Part of a small language model's weights: 12 layers.
MLP neurons of a small language model. Each row is named by its layer, matrix (up: input weights) and neuron, and shows model dimensions 16-143. Each number is 128 + 32 x the weight over its row's rms, rounded and kept within 0 to 255.
After each neuron's rows, "fires in" lists the words (lower case) most often at its 100 highest values on Wikipedia text that the model never trained on; "fires on" lists the tokens most often at its 100 highest values on Wikipedia text that the model never trained on.

L9.up131 [106 153 186 109 118  77 155  79 156  95 129 152 144 134 137 179 171 164 118 110  74 156  43  81 137 147  99 172 175 143 123 136 104 132 134 155 157 127 167 127 158 139 105 112 118 145 131 114 115  90 133 163 128 149 146 149  99 104 165 124 116 150 147  60 191 115 169  91  70 161  62 109 120 121 175 175 159 103 131  75 164 115 154 164  95 114 147 120 161  83 112 114  84 127 103 153 102 131 142 138 119 125 138 158 155 106 158  84 117 127  79 120 128 134 142  80 141 162 156 160  79 135 113 167  98 130 184 127]
fires in: "in", "s", "such", "a", "the"
fires on: "in ", "s ", "such ", "a ", "the ", "her "

L4.up379 [119 131 138  88 156 107 135 131 107  94 123 113 108 116 144 151 132 132 113 102  83 118 124  86 147 129 126 153  72 100 133 164 116 141 144 114 168  70 152 100 188 145 159 184  85 122 128 100 152 130 134 166 127 134 150 151 115 123 118 132  99 108 111  90 164  94 220 121  95 102 144 104 144 138 162 114 190 100 165  75 113 106 160 149 110 106 152 108 129 149 170 153 196  15 162 101  95 107 176 148 183 132 168  86 140 143 145 178 115 143  75 104 116 183 155 111 150 164 157  79 153 197 169 104 152 152  95  65]
fires in: "same", "own", "s", "following", "specific", "that"
fires on: "same ", "own ", "s ", "following ", "able "

L8.up355 [132 150 137  72 151 117 120  99 139 106 112 121 135 118 141 132 178 113 108 124  77  87 115  57 178 163 102 100 116 116  90 131 136 104 177 162 137 121 158 146 155 121  78 123 150  99 212 118  49  67 122  82 138 131 130 166  94 119  87 126 191 176 127 132 120  99 121 148 148 168 173 142 188 139  97 120 102 140 174 101 183 122 108 163  70 111 106 134 113 117 143  81 135 145 155 140 119 131 153 174  74 171 121 117 173 156 157  93 131  73 133 100 106 135 142  97 121 104 159 139 162 189  70 118 139  50 201 137]
fires in: "the", "to", "won", "win", "s", "for"
fires on: "the ", "to ", "won ", "win ", "s ", "for "

L4.up371 [ 98 190 185 116 128 146 171 152 109 144 147 168 104 126 145  90 105  86 178 116 106 133 143 120 141 109 159 119 101 175 121 163 118  93 159 127 156 108 133 146 133 184  91 183 180  91 154  91  91 118 126 150 162  92 143 124 111 154 105 117 153 110  89 150 163  73 117 134  99 152 127  94 142 173 111  48  98 105 102 109 101 112 196 111 100  78  85 178 139  94 206 147 127  82  83 130 155 102 101 119  95 149 134 146 134 108 103 108 131 112  94 116 112 138 191 118 154 214 184 127 143 173 199 140 171 144 131 182]
fires in: "1", "what", "with", "against", "0"
fires on: "1 ", "what ", "with ", "al", "against ", "0 "

L8.up36 [138 160 120 117 145  78 187  73 163  60 129 107 108  93 134 112 131 163  81 122 130 133  98 151 115 168 134 101 127 129 166 138 116 161 104 109 158 145  88 151 134 200 117 107 110 107 184 188  93 156 147 175  84 100 187 121 182 167 125  94  93 167 141 189 164 130 136 105 174  96 166 113 166 162  65 136 151 123  93 159 149 147 126 151 132 143 107 167 135 134  75 137  94  90 132 233  95 112  88 122 151 207 178  94 148 144 131 151 105 105  43  77 104  83 123 129 115 166 129  98 127 106 171 166 127 134 119 141]
fires in: "he", "also", "later", "arriaga"
fires on: "also ", "he ", "re", "later ", "aga ", "He "

L4.up356 [144 176 132 133  89 128 156 163 161 122  75  86 142 110 143 155 127 102 156 136  63 149  99  82 134  85 135 138 162 108  87 183  72  89 124 239 160 118 151 164 142 108 143 177  87 101 124 123 112  80 119 157 198 121 188 172  83  76 150  94 125 101 154 106 170  54 149 115 102 117 151 106 131 149 104  82 116 109 158  83 116 123 148 147 110 101 167 108 118  96 100 100 183  77 164  93 117 150 154 108 120 189 160  68 137 104 132 162  64 147 111 110 112 181 138 127 110 121 171 148 131 140 126 138 153 110 195 205]
fires in: "s"
fires on: "s "

L2.up330 [190 200 142 136 116 112 151 101 159 110 160 127 136 111 193 130 158 178 100  82 107  89 161 117 147 113 135 121 161  66 100  97 142 126 195 107 148 129 136  96  59 175 128 130 165 147 186 136 115 133  92 195 150 138 138 128 163 161 138 132 141 152 107 122 175 131 135 109 137  59 112 124 123 101 116 145  83 124 104 148 175 135  96 139 130 160 125 112 130 108 134  50 147  61 146 168 126 136  49  77 165 185 104  79  94 114 121 167 169 120 136 135 117 129 160  98 119 134 141  77 118 123 170 193 135 131 133 175]
fires in: "later", "not", "particularly", "can", "never", "also"
fires on: "later ", "not ", "particularly ", "can ", "never ", "also "

L2.up98 [172 138 180  86 158 107 155 145 209 198 157 101 160 130 107 183 124 121 140 147  99  96  96 122 199 121 114 140 125 113  97 127 145 110 131 126 141 140 112 120 123 144 105  74 135 113 168 116 158 122 162 150  88  46 168 111 156 145 141  49 162 132 119 118 150 133 118 120  91 158  72 120 139  85 105  85  86  96 143  70 164 123 133 134 113 123 106 117 123  80 156 106 116 120 114 152  77  67 173 111 137 149 108  54 112  86 114 150  79 112  56 105  96 190 173 130 191 166 113 143 162 192 142 160 182 110 135 151]
fires in: "this", "along"
fires on: "this ", "along "

L2.up37 [170 166  90 149  71 121 129 129 155 134 149 139 117  86 157 148  40 119 150 106 169 109 165 129 172 145 146 122 177 146 169 161 134 167 174 168  82 137 118 156 100 170 133 125 100 116 138 123 108  79 130  95 141 141 153 188  45 102 146 125 141 122 110 126 146  70 176 127 158 167 138  98 113  93 180 135 156 158 148  84  76 137 150  90  96 134 137 108 156 130 102 150 194 146 192  53  98 154  90  94 141 137 131 143 125 101  92  84 172  95 110  67 123 221 127 122 121  91 169 167  84 160 117 151 116 154 109 115]
fires in: "s", "t"
fires on: "s ", "t "